Weights of a small transformer language model: MLP 640 ReGLU, 8738 steps.
MLP neurons of a small language model. Each row is named by its layer, matrix (gate and up: input weights) and neuron, and shows model dimensions 0-159. Each number is 500 + 25 x the weight over its row's rms, rounded and kept within 0 to 999. Numbers have three digits each. A neuron's up and down rows have the sign that makes its largest values positive.
A block is one neuron, or neurons of one layer that tend to fire together. Before each block is what it responds to, as a language model described it from the Wikipedia text at the highest values.

Forms of "be" (was, is, were, are) right after a sentence's subject noun phrase, as in "the club was", "records were", "species is".
L8.gate261:527492494505496536467515500521471488492518509459516430503499507441477477486471474518497447504528504500517484457468528528475526506489509512467512559481531525489499477494549526533511454455482506517472508515491487495475530537514502495500477522520497529531511485486541523497507473510516523491508489487492536512514506464513447493502507517482502534524494508507497551501491465500485485505518522506483474562503515487508508476464513549510490484499442505522545440496474510501526470486504529
L8.up261:507514513569539519521502539554500480504537474523481471504495519526497484505559515521495487484451500508473491469483470521511454527468506493459471484477485501502475471459437487484520496487505530538498509488451500489511502546462544451537496491506506528488538517467459512520533515509523453506521539470505514501500497477505501510531495502474527522472525468475484505516478496534522458511533492493483541480468538521487548461510514489531527493523458476544526496466511483500493473494516516

Auxiliaries like was, is, were, and the verb found after a subject, usually starting a passive phrase, e.g. was found, is held, were obtained.
L7.gate125:496497495447470499497571472522505508472464491467491491526523500497485483494507501550526509467491509529487521528487496545531521500504484493534467491512518493548528478509435502548504486482523510468532515510422500464494458473506465496579522484486562496488531494480473517516521470526514503544505541524476519481475492530491465497511479469499489526489528482449494483534470488504470473454538485517510510467513512488499480490494456507489492507462485532527512480534517476507492530525503494
L7.up125:504497524486482545451512525491465496511512514496547522501518516487461512507473453499523484521468512512484479492534504561531480504504470518480530532517519478507488485512493508491492526517500446501500487514500547529494473471525506486529451554495489498495538484457515509466530517538498537531443515489512473471509521487506467473498503520488518490564487499487491544464486463472436511481515528507529486477485501528509493457468475480512493470510456505501524494502545491549490464508481489
L7.gate264:515503514512472530480489524512493511508542509535583501495546478486490467500521507524512490521531464498497535499551466488523517503469508441486498510493528522451458482505513498477481483490480503496490513488502480518532512508520506517552497503540540501488480471511486505488477521494521466506498515543492541519514515531500507469487514539471515508477521464458479517494455508510516488539508507532509482464501530480523493483494509512513509470471495469524503479434506488509499487534503481
L7.up264:551544492498492478474493489550510492530523487492487542474479498543472502504532540532511521483494479511567521485462476474485515490526445537513500485473511520461504513495499502476531478482472528512495542476467506460473465549500556523476524549541500455559518525495486490521482518496530474487527487452479533511486495492488493498504474497494517464508533478486492521544490507535501495501530502529501493497466479506480506499510460481545498505495491491522510486473487528526502503473491518
L7.gate270:519493524534495483506526486516463481478518521494514476526490515493492507541542545500488497519469513472511502534495499528464457505513485560506524479490481557498493480519505484496543504463510510510520517516500503472487478509479535483466499494502502501517539508487526492502495489525539501518557519496478479512473517509491516462503461513540481446507519472469496519525480510482497488477540506534479517507498483457511511529471496474490475542510480519480503499468488454476515506509506517
L7.up270:447522446461525548533488475527475508553486515473523495468498500488482493505519481544482515545498472513500521479535503515506516488506501484476487523472552479515466511516514508506489462474475560480507486522470491482510466518508498473501492511540506512500527471424508455478514482481502514490460497506523477496522494503498490528513492489520494526485513490561517540538513508512485520492472524543482482463482470486523469501502455489526492498511477480472504468557476515501510497508484504
L7.gate395:518510479519475482507559492522503523450515509474498508531532493490496546487464494495491485474513496457499494464511502483522475525491484536498521513477430466541511551530484453515482496441462507484528475566495467445484492478520498504559509502554511494489512506521531517482516459509468482490503544504475496521518507465531484474517521476529520531480511498449500477531487474473478472503500528481491500502534510528521465489514517514468530496486473486512470518536502455533481462491528474
L7.up395:526517512518494460519497506494466537518531504465509505459482529536452479484507506495501500470536498477460521524471504573491485544470494504536517551470491503527450524479520470522450499514465490526503540517504479498478468477505499483507501508508471496489495512510514515503467484513469457474495471517500553491504529536540507495495525501492508521502506522493504533498489462510502455498512498511487500498486513495543511469519546467575484533537455439492501481511526556512524476563503490
L7.gate485:518473504481553462503485466474504471506559524462544545493494428501435532541475531492485523515506557464473542539499495525490505522489473433517498478501525521495494538524474501489540498515526495508520478485453523498472498491493480460507483483483493537524528515473558463513505539496529469487558512503492460516495479538488505520489460529547495501503460484494477525511504493469521503478515573512466511498480483479505508496477470525484517513530483500505447499511500490505522476506524502
L7.up485:559495496471508566541487476503514485488510516468479546496477565500505452494472500496496499477494526523450469536484515480513488526526473479525489481489516523471521480515545503489464451502542488496493522470461458487543486541479462498475480462478469499511495510502504513501488476524519493505505499500504494471487453499528500465526478458507461501541531520486471500536477493519510475477498503460541470466522515516489474540478526478526511518461481472519510508501486494548512517499456482
L7.gate566:539530466544458527498482490479524477510505538473449495493485489492530524480492516545499529477476507527510461480469480515499503506468499512505486545453522490448456520499499470471501470495505487523479468544465492505489533487505501464543529504536445490518547480513499519474465463520541494522527501504491518527542475503477513520521512483489555492517525495547539514458480503510520494518463523503502511499518490502495466493497478472498531520497491485471522473457471528486523524512528444
L7.up566:468487539510493487482499529492484554460525527497469437475456537473500471486537437492449453493540462490452478497500468472531465501521484480472542496526501501525505510527534501470519488511498516496493507464489504499506445510486500523506532513468474538491537477512522481474502500514498507534468510496496490491532491458483509542523519525524546476480501498517481519496534520492479530517522504527498498518521498535456481469496456523552493495480497475516533525496490496460479492534444537
L7.gate576:508460460506479538474471510477470544468541524443513490526474486526544488507506481537493530512442472469478476489502518501489476480477501451506498550507516500488456506487492491481500511498513433513519460544507497507417465467489519468472497515533499514469470532461523501486467513520482494497485499505495478480456479503478499468491533498504529469494486489494509524528510526478494499468500525535547532537555502476506467450515472500478521466550457462484499502466504481441498512542513495
L7.up576:478537510508476476509534477479511524485500478508481510487493509533465499501470517499481493491481477485522508465533537496481536484508505511509493460501499508484516478454492492518513495482426527488528507489469437544484528483530527514496487498505502496535490475519510473483504538484547472487445479488471483460519502500513525465487486480530543509502527482469511498467525433474511483456504511488498556457468475495504485498507480501505477495490500546517489508496549551484529470528503493
L7.gate626:480487504511496509451508490507518461551524528444552517491520466526465507505493524536462552500466534500472498509516503512508508445526495484486533516471521519509481517512485489540512475493488480460517503486478493491531472505524510446472469549472464491486481466484497481503499514475504513477475435505537504461531492478520518489535485484460560468530519483514509538516501517480456526487497481506498559517490499488504492521488536453477504479495441455493520472499532506528525500503506480
L7.up626:510468479507534513496544501512499522508492518468521517493492540490485483508470489490513522550473477512511555474552491534485470526506489516477447456530509518480526523509451506483458475487501468505498494494498521491541475491540499491421490512506520518527460495483526439544492488504500534481497489470510503524515490526513478494476497482506467536499512473493449535487508483450487494469468510493496540486498468516537499526517484493455510492484521490498499483492508524538467532510467485

First one- or two-letter piece of an ordinary lowercase word split oddly after a space, e.g. n(ature), n(ight), e(ither), fe(aturing); also opening quotes after bibliography years.
L4.gate94:512533485462525501465470489506516486542494503521488488483448467513488490512510470530461499533532494499516543471529455501457554531484488479481477532511489492489490524487473493486494534470536477508530526528483512512502446500500503484489497530492476459496486491454452552506516483509472497525443518488485478497521506497513495519528529487559532512549497502503521509475523518507488511515457528519524497498532509487506479552496483488534517489488522498526452497465541486523504536516458472
L4.up94:519481533492540463458515512480507503497488494493473488497491486484502490503503528464523469515504487514518547449455497568555480511518478492489521499465465510513533451512478515499482511495503512506492481539553471534487501489475515505480503514493503478477513497495519499483514534527447475476526472506509511532490510491478510469552522485491521519493506501537500520497493449507561487513477496479519540493495520472528488471497488515538465483520499501512472510545523513500543502509450488
L4.gate114:492518531533482533499432486537493516556461516535516497532496496477496565484458499480515507463528488500546501497515508550519509496452460518492520527529464490495505500453505555455523527481562508490527507494520471513488442534500514495511463475489473528493515532483470517473495498539518498482523524511498485483539542551490443523504496505486498473503499510501483466520524520492503505541530485494499474473495491493533454494498483513472495487514492508505497523497536544504486534513462456
L4.up114:450474471489484508463492505502520517497509492485497486519579494492511526489510517530476557506518495515498511481548520529538501479507506529498492478472486484497521460494481510465484447486547476510510541505480500556474507513488511502505521445494549519487491524523483537479504508521532486524483493490512494542532536474520522560516552474468477496522517537524481485533490515523529480514482512523463473511515521511530501547545489523465481510482516474528513468497493438494536537514509501
L4.gate239:514542489436547494527472503471472535533537508509459490475532488473530494520573458531476482500507466573497479487515494494519465470509510507477503509469511514477507495483510488453499481462504504512507513484475489513470513490505510484521454501528484515535545492508491540501472502472525492483458514496548478473497472536535493493485492483532464496481538498479490501479481482538463505548495528501512459462540483571500521502475507519521525507500469537516498491537486501534537505504503472
L4.up239:454469497464488517502491483472508491528506497518507492520515485521489482461489471490468471526507469534480486496477503497507518481540482550530544459554490525451528488499533465490516507460527510508482512490505480501506490479503485507468524485502494519503517534493497463510472472500470486479556540493472485482482499494474471451487496515495525496490520461523511532482477515526488519450498479537516539460500504530460478481473537520519534460504564521519482543517487482534509502526510498
L4.gate253:523522478479524500493503432508544531499508464549454479491482508510507518499498534502477521498530474492488510525518498506485505487485520541501548509523526475478539497537458511494478527514506440478490464535508470502466510513516543483478455492491483483522506501498547495503484516525519503478501502476474509513471474506494514504504484498493495527520461486486526507483525501496527477525477515544537464512495460522531531482487494500507432460494484499504504499538499501510474519501469462
L4.up253:486506519493521508487501488517510529520514478461496513529516492490512498494515495460492488497483463504486534475468471486499521511507542524496510501507523484512505485500508543552480474471492510431498521477504467517474462475513539503489558544519470505484499481514452508536416490494498541507497506547529509486534533491519503551461523454509499466442508504472490499499465475522562501471475493507494469490493503487536494507514474479476545503484511443512484494488552522492477489502440491
L4.gate259:475473495491508509489483471503464503554487447462504538510514480533478529544494488489487530473469488475496486481461487502536524505511553497508472498529525515476470519482462534516483477499542517493504543510474429522488515501502535477451498543531486535513449470486519486476481457484524519487531546532510494506511502512495515529504479464508531468487467490488521501496472444522502482507476516507476533526481504506505503518510462530475493485483545530524538514466508525507528493500483479
L4.up259:465513495498521527530436466489501488466489502444543474474519498519483505503570462514494488489510475513490540486511464539482490481509450489514529501502492504531471470463532500514463528508486508466465501538546492519507507502503501515515474518525491508482545515509518494527519503459539514478530517464477535500513551513499494477487520497485526524503516500477466488514500497502528506457523488516523466499534522493543489507477503499534509492510504465524439504523526503471536505497443502
L4.gate352:523461479486453497454461502511470541478462489495495509510511483478494525468478496491479520459529524470493482451474488442464518497455505504457451503527493499511521501511510494493516538486453502516536522532482512534506476493501496514538513484524506517526486489488491455515467497470514473515474480519476471479497516497484508463490463517449537497501497526489497511471457466474500510486451515488473513535528506487496493484492495511498488511540460496490490508483528528501498536543476460
L4.up352:482462499511492549502460501503495509492527496480512550499558498515468496428464482470452509505499460511490577489504518532489504497494491489517476448505456496531469487513471486518452516510462484485468530513504506523560522466495502504514475516524487500501507453479469482545473505482477505435491507520503503477536509500534506477500483479477547508448470499516464484455517487480442513511497482521517455494498505500503506492523519545515476470540540485482492471454507532472478493536476446
L4.gate538:500490518539555496464504487521481507501458483501502520471490517509511467492510480492509511508476470539479527533478519488476465457496496528490450556507476491496460502408518439516471518504519490466508536575497489530513509501487488458499499484531523488529497495466468466502512509519491518520436462509478491475518486482469517467468505478480519478470531456497494510480483509500489505495488513489477482486522517495527507486475502518525473506473526469559509520471503484495529543524459475
L4.up538:493514442495476496494505482515508481506466504528519531489453491510467537566495530515479510460501444460481506500503540469470496498453496537500547514552497522534505503491457521508488471467447521499551515488475477480490483512514501563478554481491507519523458479504502507507447541491512487479450472476512449487508467481507491463499501499495470497481509502512483484476477508507526544515526487505526498481520498529465468475514505502521513467460487482513485520499458498517517507512526530
L4.gate560:526526514455471556522494484488508549531510532499483495510486469477535528475519504521461493511477455513554525502514505505514514495546468506550483524468482521477509485469492498531478501552492500506453520518499448513490514482501480513525507575493509489511533512493482486534499504558494505503486509501482502495513534476452511501487537516503564528539500458451490462522482488476491529470457497534503499458531502557480515506503496526450484445494463497467522482501502510511503556475491497
L4.up560:440458539463489486525542548518500473511472518513543538504502464495472464503513472475549478499470538508495531514506560552531524462509523508499501444475528504496506466518500546509463518499496489526493494517533502509477525464484522494509497506491519538507483525462493487541494509486513511506460516496494522490445530523529493481472490501480488475520529470509481521508520514529479504535486516478500484481523497539463501499521475517481485453512506494499443520519477496487538535521412509

Word-final fragments completing common words split mid-word, strongest for on-ce ("once again", "once and for all"), also adverb -ly (final-ly, rapid-ly), be-li-eve, of-ten, toward-s.
L4.gate1:465483503518523497513529523503513519527477461516470514500512483550511468493507486467481513499477445478504482464520515459513494527498479536512472498493479469508495496465467491499508495447465465519553453501513489463516477490489552501475494548517536513517474523492513465512493497500491503483496460544465472458511499521498515475479496465464509455520542464517474500527486496493463494458491463516469501504509491499511479512502464475478485512509499508517508465440497543459518493506519501
L4.up1:485457434466501504472515495502459498509463491468494520484468500496493494493473489464557517459530482462531535492499472518513466526479520520475511471479495470464456523494467500507536467510518489498510520484500526509486537493542490467542507560481482521478494469526513445557520507504474463472544458497508511495501491544476492512479536398546504486493508494482492518523523519530500471467485481550494483512448497498536520505455497488513507487508494462504498471502510530484511456501513505
L4.gate22:528530481477505512502528516474470512497474544500473508474499481469510538517481512499461508527484488523517541465492511475482512500479487479507515513470501510525514512508493516481475502512480540503480519478459499504489539516545538576510496508528494520524488443501512528492500549512529544531480516534487499464507501469513495519513486493465459491485505471533485487469532468501558541519490489493468525496456507500467505474476467509524556527500497518480507532505499486491517509491532465
L4.up22:541520494515506486501454507512450513496494521464486546471507481516489507469494466519457531544520492470542479491514515498479519495491483451506481525467484537500536487534503476478486530537481523482454531466519496469505480513531490478509492492502436534512499488522507485520481535507511489471481514524529495468563447518482475516537481501519480533533482438490481492558520517479490474512504480512503498488489493491464493511471484502499518495464491518511530469466508527511485528553532460
L4.gate178:450505470482537523471524508507514517483458482482516503499475453457558476476489485529505547512505467525503477479545479498530513492478539489507492503491542490497485502547467469517481498487519503551517557487492531510492495510505500547498499537488517509535489511479482485490565503511540499504452503507507489512477469476465499513505493489471510521472517503493427523518496484487533508499484476535498542509511469519473484516453457483501510478524514512495539514526472524489491493522524505
L4.up178:513516452521527496491515535481474522539496483522509504535539440513476490443497528461472517489533507501537521477526530487493479521512502489492482517502496502516515524515507478506547488501486497510506496507480503461517478514459523551506470483516542488487567507543510484532438525469496528504483520496520514514530479489565506465478519455509485523473508527468491518504502478531460489469465511509546524512505503496444472476476503474511534498475466475494489483538529468517512495513523516
L4.gate205:496478521471463527495474498458475545500471495495485553499551499479508519538463458521474520488500487510516497474501508477502477477449504479469494483472508498530486496514470480478481532532532526476499494530489478488475526475508515483497510509543506539493551503475500526491492547499508510540542517504501512498536528544465486504528554460482474505475534496517453480508499484532457513508472501517502497465510510444481513481480512560459532534525471498542540516481505494490505496507515486
L4.up205:449481510510458542503553491505503474518489511548500517517513486465528502499510503516500511493525520479518519537530508516470507558517519488477510486506479531508480508495483476535523480479435491479472506480525483466530535516510509517504502489499498487476509522534496483461474492463528514483467522513489488470539512565579454490494536489472474505500487509537509511516490490483503517464431471523510517523486523461490487537466494538500463512514489559493533522531561523495454529505511456
L4.gate408:502470490492538528515505503447511572541512460484527502549504550499458493514491523480428526511522491526499535480460544508479548525527475529480521534430485481479490506484508517504517501521524479508535480527517506527459529512511507506499514483476506485490507481487500512482500558508471493479511498499497513503483512539532471498510526511472519467443512521536488491466502498496489569508491473507514479499502478490478477457493443505500519536465474463538502507483491453543498541466490514
L4.up408:532473526512482498531505501502459501513494487473523521523498496480486524472534500506479468505532486487549489518470449477503483461493505495452507485427541503483539493498491534511485502512490487535520515489491516518512489443487503520482492490533505530498488490522539481514536507506509505462485477514549505487488519477517521512510510492480514488464514515540489516527463461490505538515477485490496470482469442463506498508491535533524539482478526478505483460505506490478528498486507465
L4.gate417:542493494547484493543462466534490471526494449539492520495508521479489491474497539508522489464512503497461477447470486508511490525486517547483502503489527504505514517572477536480502515471511475528479469524505474542539495494493516521476511492517489509473481521453478503537506452515487462516504474521503489514445525468491515558496497478499488492518548500502522528518515522498518490478471510505497496511467518505510514529506484488517501512536471467533504494515543539482512469507535519
L4.up417:504465538493510492522481484532531514473512437503486509503475496483496522508476514489451491527449437495460529519530545508480531502470526511508507551499499482467561514552500480498550498504483509537527460501487485499514528464438520518468490509465493509513518460493484542494491548509559496473471513507470472429497492474477524507493490508491485496515516529502481510550546510454467502470505514545521505481547532438463467515497418486511514520515495522486523502458505494508472488501473496
L4.gate444:513526493491490541479492528515486494484486533540434459489552539509470543488504470523479515505509492506506478502517526509459481534468471488470511495489468466463518523490500479452519481508482482432489512473515468520475459516497506484466509522506476484542473504498467480515493488486507486526499487472493512501534469466521522501518499478541536514505508484457515506448490436478492536481482491508515524509506492468491495491499500534487502531479503520469479526530500496506476510498507564
L4.up444:489502533509500537491461458458506477485491474470428481513490522480509530446498451516471510500475509516512505524500488494488506537490525550500476521483504488524481508508491535470551476513513496464463491500481553541482454505558534511471462500501551473482488503493488473503520479517473538474535489481508479474491533513528539532499488501494516447508482481507502507506516539525494503488486533537529518500498511522557530506472515515517499459470524496484500518513525500497514526544509513
L4.gate573:490508489510529545499490485511522449489527531519486522521523481487533493465449478507541519487533518522562502465460467502463496477507502444513479530496458508538505490486518506488469511492481472491510518516495471497525512515529541521525492515474504518478477501484461503543479530496522514494498487552478508492492532498465472477496488489489521543459529441496498476536526478522474472497505528494494466463484461490470432516451499516503533488500543480515503483543529485523517544512489480
L4.up573:509466528491482519505519458514452491496518526489454477501550515499482502498472479520485510508497530468572504495529543512495482486506476513489539505483495538500550492485497516488483476505530525456524520551462466460492485488527507516517482505490467501491507529487483516493484540491498520512517508524484518489491524485477532498494467525455532495478495484531542473539505532486479491484507533461473507456512448458504488475495552525522533528497525532489462444472479507520540536451489506

Short letter fragments, mostly l, el, n, il, where a common word or name is split unusually, e.g. l|east, umbr|el|la, n|ine, Vigor|el|li.
L7.gate55:470498541491489471485511507460529483537493459505525488520492519527455514494528522503473543514487504499463537472509536473496504506510480517510511499488461441438526477482491418512550489508507477484514537510530492510458463538459489492480529501493507537503489537509476510494485512507524461497522485476476486477489518483504457524471480453495530495516508532505510535499520466511471525512507486505509560541517531462528504475519493508447478499503519499518508474489517439518468525484481492
L7.up55:499514506452494526496464459508529501473511531507518480525488500487472501532539501432538474503524502483485487492450484493513534508524538454495514483495509461481487495566459482485484463532517479474474495508494522485476510501473508510480509510465494522455477497538459502513496499493507480465505542503485487491493519474462474473504538502505467541487520481520501485516488517562531519508482475516520533502487512521520490482498521512552468520530469525497472534529462477515471527460508452
L7.gate73:518526439468494512511474462476475502520525480494525490475536513483523499581531507530509473517570496489501490471481515552516493472550477465533457541538469527451463512499476484515477542462496482477512515509462518505499489502518515477457521523525519479476465499488502494463506495515488528501507507508488476482489514507475504496501473474512490478482514493530522483539452532542526502488441505526507537490514496494494464512517473467511504503487495501531513500532546473478491493539520447
L7.up73:499502521522523476456462509496516511491507486464510534511482533511508476506479480489502530500484488479530546490502514480496510480533512473476473504503520521552506480539479525517514460457506544526552501516497523486463513538481504472476478504506509522504522489507550479451480499517543476497493485468519543485531487529478495491518480525511469502495501471514513434508520471489532504483476519533524497525482501506479483540484465495485500485496507474484506515497525485484500466489461497
L7.gate271:530508510486532505494498458516495501463530527506482480471496534509463474519473507502500473479474517551503461507469528518494495469501434458474565507461464517502479446531528514505523488509501498568488475504485476501447513495475505508522505465508529487465466496444520545515490491555506547503455480484487458457495509492523494493467484478517469528511536506515435514506493487473530498504488473512505498479512518515472496511494485457498483493471494473499502521483504463506497462497497452
L7.up271:478511552459490486485540536461518532536489527513518536469520457517474486452506503511512485501503466502505503523481478543487465508476518479532489479497479504479495529477542494512506477544528477488467538477505483513509481495506475490541514485508514486512473486478480503519496494487491535466503504504507496513494495457489449521449472518553479528508538541497526519487490515566510487509499528503518495522482474484490537500513522510511469527531540483523486510473500486514469479463521497
L7.gate293:502474504457509497512519515526506445460467525468534517540502524481481470522489466534504522480525503504469485440495523531463481516455511538522524521484541507537476511481474499494507522515498527515485530493515494511513495511529515514542504533494545499480496498489481522510514492478532484518485519519545571479496493530501506525492528503480522489483510498542527493465501532473528477561560482502484443514497495514516489510480557504500539464582522503511498471396495510512492498491524516
L7.up293:492495462495499522530482523511472469486497538473496527502518495480485477539522473489533502482469489529539493499531516518489541500523489499477444517490448478481517489473497514527449533456495483515512524500521530511454508472501480488517501534502467478482542492495526481461484453505503434522476493458505518515496470500518482520538474462533517506463514533547521519487488515560460477504535495472486584511498486504487443498486498501547502453510531501506487512497486462495497481469493507
L7.gate353:479457512555512469550514507487505509530470491498543504514472537480463545491522469516504498488544511500479502518535499505460485511479496476562512480519489542486509514503487554447481506501479488515529485483530511458489486486496491473473484520497480477539481467496492450506489489543475515475556526492482512518506495501479524471476530484451510495485518498502504532474485496507520477484496531502481539497508527464497502497512508484506476443461487552520489502500485514536498530510496474
L7.up353:537464477451538481540470546471546530547539520472542495529519483526498500479503505551476500554497518503545501518490515476460516510487491491505540494479462507491484511500489505480541464474472497536487519505536485528520505525485520473510526465495522512492529472543519476472530465512489471482532478464542455542534462530530492511500511513506509549479524450541534475514479500484489502473465504536460524533534504498515495513486518496490539497439511530459499485496488509528488487506473460
L7.gate367:524536498473539467511469531498482544519526498538522520482475557460436463474508500512500540508475439507457528502484454520493461547520562483481512517496510503504480492463523479483508499472527480488466525498513486520517472488483523505486502497494481508517514510509454509489471493515516456493487490548502495476509507555549512484471505474504477491502468502502484503504500465502549542488519502498482483471484506480485538516473497542504507513460521491492441480476538508512481475496530491
L7.up367:484551496479440520543508464512512503511504494495519486499513520452468489476479518540489485486536446508521466530554484553529466580512518548498545502533488471497514448503510505478528487512507498512499467488501463498515467478508505454495493520486527510506505484514494486499550521500532482526560547477510474501548501518491504520489501481469522466520508460506488522494501502528483523490516503515500469499462529522520461517550494497491467492497473489454450508484521493504484497536517461
L7.gate565:526527498521540488496472503478477488520533532476490549477549487506531512556520506507497538505490492518514502527496449516548556497499490484471534528509533488507477490490510500490480527522519477487458511515492459537531494502496479500501481519476496534464538501513499531490490436539508501487496505500494492514535521470527479538467457491444499514504499472538515538515540500533519506506509466468503536480490510466484549490503553497534503484485512520490527502493508449553487527498519494
L7.up565:485473485497487506467433475484503497507476495490509530504550515507509465519505508495466465520560507493467525544505542537500504487496483511481505493498495479474464486507496543492471516515482497509522491477530489518494475504505537489478470475483489482550511557502480504488535514522482513523489548495573490496533466526488557530499495560544526552522465505517506473474490499485539501454512506475501556507530436470485518499510539462484545530494512526486484502521505514510500467487499536
L7.gate574:498468523475471472517495512491471491489531539497533534454516495512502521528484481532486516537552481507539492505467516580544504534496505511509527543522478499482495484514480555505496546522517492498508515499464474512456472479565517534476477475452525482521539476495546465488494525530502491492515512487482481483484514502471510472508486504482506500531478507510504482472462524546506531514522512485506547497486491486551473489512512470491491467519547506527540518533541490511477449512547547
L7.up574:535518525490530446554478515474480492531464428521538526479507494479472478494516495474456493527487466484516487496523482477454505482462476498507479515532480506498520509487484521450515520546538462518501551473482467491481499490520523477526467531511456488490501477480503524526453515514518481476561535481489488473554500469477522523517517484514497494488527499446517529495516490504510533484439530537473544540474472468517504489486524506466450468488533513495494495514498493508474507461468502